Part of a small language model's weights: biases.
MLP neurons of a small language model. Each row is named by its layer, matrix (gate and up: input weights) and neuron, and shows model dimensions 128-255. Each number is 500 + 50 x the weight over its row's rms, rounded and kept within 0 to 999. Numbers have three digits each. A neuron's up and down rows have the sign that makes its largest values positive.
A block is one neuron, or neurons of one layer that tend to fire together. After each block is what it responds to, as a language model described it from the Wikipedia text at the highest values.

L3.gate28:558422514448445425400505517504471537406465481603494535490483541454595520447431434544600518595392558574433500556534413525424463559544528546463489497621464527512488522460492593544582536582606545465491553483584429479558517567496516474468545523466444530564557575471506593402482507418449576520520506484549504605466515455415548405468461577452502487493450594526485491502588461481516551490454
L3.up28:578436446471496514605501487454471558415509480580536491537465528508584510525509414431565403555420513559403554552502488516441505552549432564438504545446442479497460509508510499505546525476489513505476593427471471501484541512467492437443608422543495489520520591470563441543541474465491468488371474457529439632502609382440530613530401567505578445503573534431462521595503508473546457507546
L3.gate255:522468552515532518548547451499491595520466472565502457377458460573511502541423508532558457464583466491490470493452508551541545549533497479533600489495570450507435553569411526503563451538545540565531487464517531549558448528562477477517422485531561502590551563523505468564548490437420509567569518437466499407518543519492530474518478519534517525393375576445614537577483495426526535493550
L3.up255:588404496477549505518594497478533536523461529528445572510546525504527455514448543482515405451599478535472418502532456462467474555448503518518493491485453577464497501508499542487521595492540497457538475482510542571517434494448417502534448479519437504516616460469427487374496572497556417507586569529469458503453450576454429513500518565460444472493584503463510555470508486495509483480517
L3.gate282:536550495436539470461539502585441552438539501535528577472499489476397495474463490487510525578481564626477388555481537506503504481485499382518515531433508520496459469508489486509534439518457475462503449439449446496530506537477554459638535513590467513506529583488509439578531539450311493463497462515508485571497505446438470486466407428482487472552546548558519379504496448485482449546466
L3.up282:401545466541529467476498487474481474555520515548507473475432476510593379549456583548594487549601454449494492503515527558472538518593562548450521395476535560432509454480450457519435475503595551443575440392585569428439522521394485537397430457365526503502364437437527606441602508551541453512504538491508530518643473498546496420472516531530543444511505476501482605454540575551528473556560
L3.gate330:468465524577483580487541477509542539495428461475465504533504489501598578435470482549532474559599519572462486552554508557497513479545535448438567553521423541539618644464519607553469410579554594471438536545487451492518505533469462456445480435508509441487484490426544453597501499449565497514482519587569498446531506531543497559506453426474510575501575525512471538553559458474513547492480
L3.up330:491503499617523474465516484446504443498457413451543545524487505477654558443467455483483499573554492580500430542506562518484539497556495418465533549487482439512578517483454496524466454555502623419474581550490428528501552458487460450372451473475486370504507526449519485564488557463530535490446510567549411508568468449496486506414513508491498535499552519509528526566462544495532505504524
L3.gate400:521513496431515535541437427581450474455524482504549503497520570521503529357459500519497535410593508461579512565556566578531546516541512524526505501547576426525443475516419514512560532451539531577497476454518466460439516491494560606573431433499493435553373494527495392585365607504465504455474503461423558432481464519528364504458447558504481492527492569529476488451576431534472534564588
L3.up400:469490483363479558521487552458442395441509493475546504521553515542610493487542482423583558482535465462612508520483426567540537484471506519538459477518488478539500420562401519424557474509587457544553542477496574459490520512567554569544529478537549505611461513429480446557486531532502525525508523444454549444494518569470547565411491480466532483537538549548475544414628474495518560498560
L3.gate439:603468491543506462467499492421415507474542479492516547395589584537564479433420423477500584442501466513414498518472464505422442530457511468489437452498570425499478526507493478600469487546548512626516509638565513521559509508421468583521568453392473559527495424481508528475453501523516423501480447494388549477511390465528472581499387611540499497550557434456462530533538462405564467479468
L3.up439:451529488406494414477497425475509560423522489439493461496590610508489530475441468596509403477461548471423503536408517502479364431390445496453503417522593567640516500511503598601501564535469549417489544453518593462584507500561484516451445427457491479583534448513518501475495521517547539509513392497475536506518463489439565434490497590401467474554538460517489550527515457569486500570508
L3.gate695:589476596474498515585507471495509497512575502490478453490555461530526504477466505537527466457506445544417474520432496482406525432586446502431479401533450481529526541444538407570536454484442506501484488599509510455481530544584553548455535458512451491478495473430470436532374489403499502453498464517561528497472468435563463462456491483547501488555504475536552542459551441553497565456500
L3.up695:524416516459461506564557495471506508438572467391454430518513588457438462427395482561498526502430462549473521601489509564473463509567541547447504382482538531550511570452585502527469459514441497558447449595452444459553485575575571530438489388548451499454488496469529508531376492475449508512505535430568562504517514453539443531448402514492526592518490539486629473485451441602520559450488
L3.gate795:480465511363522540523606456445396429490490496466477557533554471513576433517393510538544475516498453559551426543444449571480529471562413517519581403509501462490473476475491464509507454491503523484472448439509473504482610467557572474488467524532538609465523533473454478540460502530541492495480558442501616509461395503548461618510408506445519517438433557489466521398470505599570496564553
L3.up795:480439610522499567514535461487513512541539511445386520496461468572587399547518583478530461567536543508529541492459414510520461367535478480476571492495554513499474572437528470516461461493425492485508609381584439518503608459418462475450512487491582457534439586428567488610471576406532530553470500486480582513549395489607538534504379489504539465488532535480475453487534450545540527534603
Responds to: Word-start stems needing completion

L3.gate53:544535509515553507555474464484583566448471511462508556451519493425504454524531576563451583466543522547498370542480477518518481393483499559546527493492475531480560468500538482468450550599531437560448506469513430465418446535447421520543548474421529485495492456487423599499416452501441577525451552546468513497512524488533580406514428545427518511501519534514402490508520454408522445406537
L3.up53:590502571395497422400417462514573527545484432372539507425551480434572582493484439498563532483476480398491457553527415575461490475497498544517546542580512601468566554422516551472423458506567525488579542422539524488466538499487506503521587443615479547522459529488497515517545427485507447497550489531542509502448414523586489499437491531415523470498485529569542429522620489488436471497579
L3.gate186:462486517480508553545560447572510590407490515499511394523540572619477447521506511571534492526482462481531495534452544575429448551465585480506457554424479527510645508504515498420443496452518374523482445428555509539523467473572485500501448648596539480509503485486540483555450480485506459451481624495510625523558516520400509509485480469469575503468477483376564483417555539593501464480503
L3.up186:467489530507437529484538456573548417473491512425545481523513582486465480467486464472466418470492466518436497492504364399578392532510483544479422566551483438445506552504514584456492501531493568453503537563458534456531519512466478480442515488417461543511551504462629531459496554467424515500521361537502523511545533481458542512514576573540555487547518478395395436498562586467485471438514
L3.gate192:507566488438428486434530485432565526469551503522476543466494473532602519457520579469474475572478346578476456457495558478551586417431542460497436522560476409554556548508546452551483527440645511467466500582514392498477534474546542605513516562480469469515561474481556516505489611571453454527556479530554492445576552593530551491525525606533559479505451615467516560544568535491556543474412
L3.up192:435507518437449515425578483450443520435482490489488486522566481541522446439502529486480443559505461551438560599494493492549523379517475509531490466479604541481512489567390573521603539520568472484454486619503504541407491414429510513465599609488444486477454453548618524470525562488489487426485541442468399479556492479478550562555436547513447456567476539519556476548562453530402634456473
L3.gate214:439411483520475474533591451516502619505513531509413460527474720500491517505497447507524424419496475616500467523532531516572426449402507458492513505479528489471547481440416564555530495528554471539471484495484504529430536488540513590484542530475525486480508481428548502493613521472501449500486401385593449562561464474545575454534395503625520538428533552567471515476590454601516501530568
L3.up214:523354516497576384562500514464497531395509424539437482528487570595496510478523587471530469381596500446447595503516546551479474502430516504481450593483459430537441505554508496554498480441570488473416569455534487536495562489515567522515484541505534436484521501472595488555547538507472487510432464503489511537473423456511571519570525525451426496501536539631548525467584491494502557554489
L3.gate342:569520466502426426512477529490556457499484487455489527452446378505481526571397479517517502514510591573445575495484629486494459506508471460475507562476478474537486426465471490575393520541508520486502512423485446460581488546515461530525451544551600458564493569487589509445560545496531584498483470561497420408519459516492490398484527491472493517409542515443510466463484623600483501526578
L3.up342:509522532566467411480450502475593537428574586541506539490476448485505458524420454471498498619465466458510517496496547460640497531527476533479476462491514495486450472477483513647533512549542509491490514444469496463629445505472535642507412479485525509439530589468571454467508508485375608477508476461418492502510511459567491519511491494472414493378536513510506425472462568558533552485588
L3.gate378:532549423436426505494541578486495546507501527503435436459561513504547572400540476643597450466405352504472454518479504486424534564484469441519557525504490555523539495506388498540452512531541425528537463564471536483474436550586513565607446456516558511416512500488548591477618495583503534438540533505505541605645464456516460566504462519588499524459555538528457484599478447481564527460577
L3.up378:477553391480431529576524567492535604568445553533509469495530466502535512450609482495596482448446337490427452500474494533517475559496466480502506593462495487465498492531354473449416428462499510547538455458452552440551469551582468542622459440499651522432452494524536602458538463601503482454542563427479502552653447470541489568518508493574545535479505469421503431603578457435517462452520
L3.gate445:425519584483482509469380508487622445440429423531408524453529515543521425550482592512551506539528506484468489583519474551441541473396302467530543492433551575537515549576419516503533514436496581635438566485419531514460530497422512448567462531547561462467505385405579520560485519429492461533461516488579496415505559500504565443503469418553567540497539560498573508435491531490425577418493
L3.up445:499549537472501561562394567532621482475472468508316548433502458496505486527512611434474479504501564423516440553452443552499515456580437501547555508400505503618533579461500518486509510513524501588480514442498522502507626464424499536516503510534485429482506444483566591512470415475503477476526495523466531374533462529521538473497460479509534468480480503489535548448622568423480495392479
L3.gate509:491550492456571515346501438553545491561456431532506448491453522470443480530513533526471438550401535409479544507543512502515545638525483483540470535558502518538515391539490463496507429503482558523456525476508536479538465501471451573503505457493494534558544545522543549559426446447563559541516602504572512555495599479541523508554542524481470483468570486509520526494449538491428492538538
L3.up509:536500467508529540423453456491507466509488428472496476502447512457450513564524496469477490549437468393479535560565510526507617547583503486589484540489523527523512430563498525452521490408524592548443504409536548510604409517506505594440510548539494565564550540484454564491433525497608564481480566429515565540506582453485444510547535517440497444494596517540524541458384469455435446592518
Responds to: Word-final subword completions

L3.gate74:406435526511508612455524584494457515463455454393563483412369565499405598479523528513500610539466367561547603469417473510407473420474486436640484510607462506492472518546476526497510355491535554595528587505500467472567553488540596481491538495534528494485566522455532496493450506540437501507512360518500492468440408500484497493522457418454521474493421530469474483538522501576522520414519
L3.up74:385519508554475548506490578480487544541599507394457504414463612447467429502473539516510585585524464551579581507529486496470487468411442553568550512594534489475480492575412559443570395487591587501532563511629514453483466418486503542538531526408530598505523533377507505569518431500470536539483475483491557504501385462434476461498517420485517539495533479489518508531533534598460527378499
L3.gate77:531508576506485474562447475513437558492484521510457465412432466406535517503556541543464547537517522484480511433528577585511493515575469503496567573530607537504583485555440402659487546449596403530476540514520473508411550436403538473534524503445487499466531484493515429487458356502437543504490571413524539455480439596575482500435456478522403566422482543491424501537492492495476485527447
L3.up77:609525459471439446385434443516538565556480470544456508499465457505462504531526541416448419498441440449502554443520450457513409502460446584449445378570494524457491401406528547497554482521370501478478481450617528531495519585504470420447486550486468550574439480512458504509579525535517399588490544493501430486523522496457499458513532449497452545545507498443509523489513475473484470457515
L3.gate428:485494477529609569491454503559479527504535460495457464482451433455564469501543498455538461552521376494506467582508542539475475551473427505492487570508478482442523454590498541440461521524528530530490517577523427489505508462403476508552541616484604594591537467475493494466526509536498511577488532482460539472481426416447473572531437460433450527510485526492482601545469530463554637521429
L3.up428:514508431535595557470371464549460481447498490484468448423454456464570521498464556487565521535542385489489410534482552452498492541465438507497513547459531504476500524635426548433468576412501498509485459526511447499528467466462430470557573546453545589534500524481525478482540425546546528558438588486535500525523402511521499548513385449473465541454538584457543541571472570507499636424455
L3.gate524:493483473492488393594505493647522445535525567528509495493529524513602468407501476484524494447560439435471538498457507572530379405510409430619451541539520514474529517537508431518555448614603543452494552527435513444498497468464585522574547516524552476444568581537616502477477435466411530530493504439479441526548420531445395501523483499533498409492567438458407545417514449433531520460470
L3.up524:513428487453449448610494567562433489526520573542521470565588566525557554477445480479587527474446527467504514464448481553517408496533461425624534500463510444524513546499476537486560381536477563574495443485495441395479569485522559556462540605417541445376502456497521482511523495459520473628494521502517462461498442598466439481416455533482482399455599464534501637502496460377507542496536
L3.gate567:511523445473630421563425627532436464492563494532503622484538429566529380497457361574609412506452568512523421373463566480454475534460484473550554515386469559476541522580531518479468409498546479487463460447449475444479551561522531479543521504595562442522556473515552540503439550445485502499599509433475421578597427502445493496483522479574459359539438620522504554546467485533521473525467
L3.up567:394531589466544512486488549510526557479532557539493504521475461544507419603515545482519500453434439410564494512561478513551520474613537527488601407515398469493555497444536504504480525491550524418409483521481464571475498484458537590515460453480517501523542561545472534524496522439461475448492559491467487517499475491516478516382425441395579469446552439458485551580501550436584441587402
L3.gate584:548466483476507511503500614473518578564546582502462473481590512565496515461512464547512500458393425534584465422478597513442490402518509489549555525497516560526483566522486513539516566534540514497536472516558545494496569533452578553575547470484564494569537492495426446463520481520551605495432479419559511513523487515610439527486493564462446547512450441512545578530428511483510502496516
L3.up584:486450559501399451458563611453372521439523430576420487538460591442450442513453608487456418481442455544520464484460528440544552540632444414611553515442435501557436616459592512479487554500513557468459441551494494535488504520528576487486509504472447408526468400493435484481489473624452416526400504550411492518481507468540520543498567477499428557383562545461512586539492456574464469486395
L3.gate678:476482480526464570400518575454505549494522536532502587451474520566423493495483563503514534484463410493537444529451551524463471527463523489570448470468431363570449479484504462542479488470683548571498478553598466503494519403418543462532464514545436584509490525511502434481539466533531494490511447438528436417391540469480336568444451455550554535481492538565529497529446573491435553502389
L3.up678:522517536448488514365563523458485561507499547551476558530432463566554495480451557471485520496516399467537448558487535492450532509417478570511470454527490409582414449503445515484604487479646529585464469494607572455456511315474549532536514571559436598492462473527554461403534476544494502528503478476507540409429524567509378529520487441497521595532530550548459466575452473456508480536444
L3.gate689:429470546462529573585502567437540500574626523438498422491532553429487453538484429473591468506489483497456533490528507512602533503451492544482505487542470452436424485545446501472502581488411435542470539416540456471568483485555684500551590472534507502411460508431470501483452469458481549520614458509536501428486502456518497522444508538520568499420540434422497452515558492505547488594442
L3.up689:529355436453500481453455470450516457482592461514549470417546516533481430464556427499451459421541472532461494453474483457461526614538434507547607515408572463557483436504497539458545451556560406510503574530520523544471507536485478527581431501458470468406527492414518503421515420492430476456495428546501544543583465453525409535450478561481584451544463460458561512536497527554518499494424
Responds to: Not, pronouns, word-starts

L11.gate367:565438559498512527436530523551481571472484537626583507487474515497424562470547462486561469547450407488547585535530460479485536586536483487447533508447479445470460491461400538480544570535518615499547554545410422513462570518473533530439567429453470582502520552492457473509547577478478508513437575445518494513469410423457501538440501530547519561495476444510492547477368556498492504426453
L11.up367:557536562440443432485497506543485498415477561573514526456531509398435431556596511523453503576480477535481530489583458465494576576509568530599525554484493524490459536505401480434375487416547577459457501466479458462508491542449576517462522532481574584452503509500442522502522462503540455397444471466510490540480407433497479427531524394495551489466474444519554482372522468489546540518495
L11.gate381:535451546484435472390550528540454530403465475477540507438508444527462425515576612441612438521420525536564511568473439471435541613513504573560563563499521516380458574479535450642517468545606462479397579505440562528504503498495486551532522410580490491422486491479558442481561516425470472504525430463446413491448500465599422430446482476484505580564378487580458479469537523538418464411564
L11.up381:515577506580469509351534382438447506443558525562466418579502490472476518440611493455503435512487505483575502578495525427446490565547441566472604481511456395456568531441536456571481436527596498520435518544466580545527463487486444561490447490512483444490563528589402423509505555481467446525454453477472524512551541494545421488562541465567489552443347456509551504529468442615431429442501
L11.gate534:604486577543545464547495530503499546400558471525361432460564463464460583431558432472476432515442566516530506534475549498470545453471504472558448471475523488434465508481559517619500540447625454553479429414573453514540470477514503518455523477552479542496459473415570476492534514586506542516487459498546565421580554506448509471576445577480487506419417442515555562523405529473553506474466
L11.up534:610501458426506558511570548425516628494354455561493462535573536517439548456552431482516551467477467572593496431464478483484515512552478478551600469541455540472408472529515551537484587480466534489610595510468551508533458539638530462509429520486493473601552535521540434467520542581498537416497601464473529443515524507551505500594561526543493504382473433457544492490494541488513449490508
L11.gate631:586476498482459473477487494542525448528425454435490556487528498441437600435598516518546507519530508538545506468563478438450467570574352494512548447535462557524458469451427520430525523514469475524688478517584503517395533499519495454471518419451365353458546570567605471494478517527493505523505576516504583400503510475484491524568468450529476517500534476530492554522491466496462441565455
L11.up631:434525401484446504490556416578549469478504514444475516483495509508549476503492444473517511534499446512545459552554485524531526530566430543496480561490498532488444456426431491541475511486515564469489499559554530538462498534492472563507566523415529498502553428513441524484493584579535613529466591461556589531461545431493450477543583505516536561523509597499449474503543561468520444525399
L11.gate682:528500480532494546390581490505440445389454532525515540435488527459495487572590381468568596503505523589513442563544465570450433487500493542566464531485553482582508556483506513485514492458519496585461522533443412497522458492552552625515565453520417526479460486439470453420606603498430465504486457512503545448434466475517455438473489440488484614551518586462478548522528452522459441527357
L11.up682:559435442451497535455495520532541567543432465445485478497534482555556533546668444476498508505497453579458505551550525573499516552602441513527509503539509486367495588523482412431425514487559494499483465469601488475524548504446516530459532512531520476583509358435416488536580527494481455534554448534472507430458611372538446512404499457383511522464534608533434438427577486487401447537412
L11.gate719:494498518486507437580544493491522542516583446482443441532536554456490413501543423488444509487512486495511391496543525514477557490579500468518515471520413508565458549415455578557505492510571474436489544496526585496519474523456525493516578476440544521432593458516624508433492530515497537456430556413475538600520551468499417450540499441485527508531454466618511434462410535531491472538527
L11.up719:485474424535485547480431568442434548457459503432444440536521391439507487543499538478468565583487554524505505585463525544471571516477473489507481462487500613494476478415527539497525508600425598492555503621528478504513526424499517538534501477529490469527577492451524486500507577564501432435556568373506559452576425453433437447541540490484494516596521530565471518457498491456456463429418
L11.gate783:507606460562440508476494541515473516527464509436513508402493500474488519530486450445438596548450530549468540456516489584545536494482526536503534482543507444469456554462491467480418517525489525479581571552551505532565499460535478492451538508599453405496387490587511525463431482597553520496497481526610468485443499480522499522528432434435517591464459493548483536458510538393477424476391
L11.up783:440614538533482605470530520469436444413455393546493531563509518528558398499511419385537519442526438556449475549528430528547441418490529572544477482495506488530446475527337462511503537517458558470550453502488477504509466504540478475497505536498501504505467530493485491458529472530551529319425545485482568595429543506591447557439467520479464524449418471509475523383539521508438430520411
L11.gate904:563453534503532428444540443553465425417478503512493485593501352501388517430553459488411549426507457549520541525495451500455512545503539617487522554494486478498417468474452535405375445525519581503482498502469380458521519509599582523572505537597567428552471486443570531529549449422572517514450537509448542514509540443477387463571484550485509500549505483512381475494490539498553501444450
L11.up904:492516532545509458452494501453551441510567523452470540489561524526467550482501497469471470495555441462500540528589560479497484472512443555447538466553474448455474476562531606513480551467577467496620531485558390557458415500514431514440512536458513431450424444476486494436490535602529458422477591493470573482447508451528443446447567471511406502528514539447536615562527487442492463478490
Responds to: Verb stem after subject

L6.gate578:504412408561559489459560499499473521542509473543436484394537601470497498492472507499458497508452462435453483486430467546533531405451607390485524630527489491597513456471386533441543486510468522448518377409460442497532433531443538483512487563488534517515479506503509472498577657479593523524465576514509505578460518481513449554443463442387474501520440635488463485446446590439500532507411
L6.up578:498471468490564636510445500596535479489485560437539484469392415419480566622598453545502473412459501478497545515453451553467491573497548464502505568519393431521438473496469474595528545480487555358499497511515521497512422494553418531386494495479548586475539503470539494511569540554559497526573500458545509517512528457554461472537528444480489457470385444447412505492435562578507440468450
Responds to: Verb-slot after subject

L6.gate679:484496552476476457656487488479516453576529493485485502443467600658441496405509491466512581477570537371504433601379516509428578489543553476505609515516488468477508496443512522463533331547476469514464512525504342508565466496536521468517485563530476513510548519506488455442477510462476547539554576515544458572480464492395508528370436595551542486455429549426506524548532381452480549461360
L6.up679:490434461458639461526525494379515521451547488649510482453481501541515488471468550521536543462458502457497484470439531471524464490503561463506516540645453533508554527524492494458506556478532475503510544438443420487533526545497456451539506509524416433431517547474557417477509540462482511529564506552452498524463500441450481458467440503554474487503554389398561597443485431548475496516490
Responds to: Word-start fragments, table rows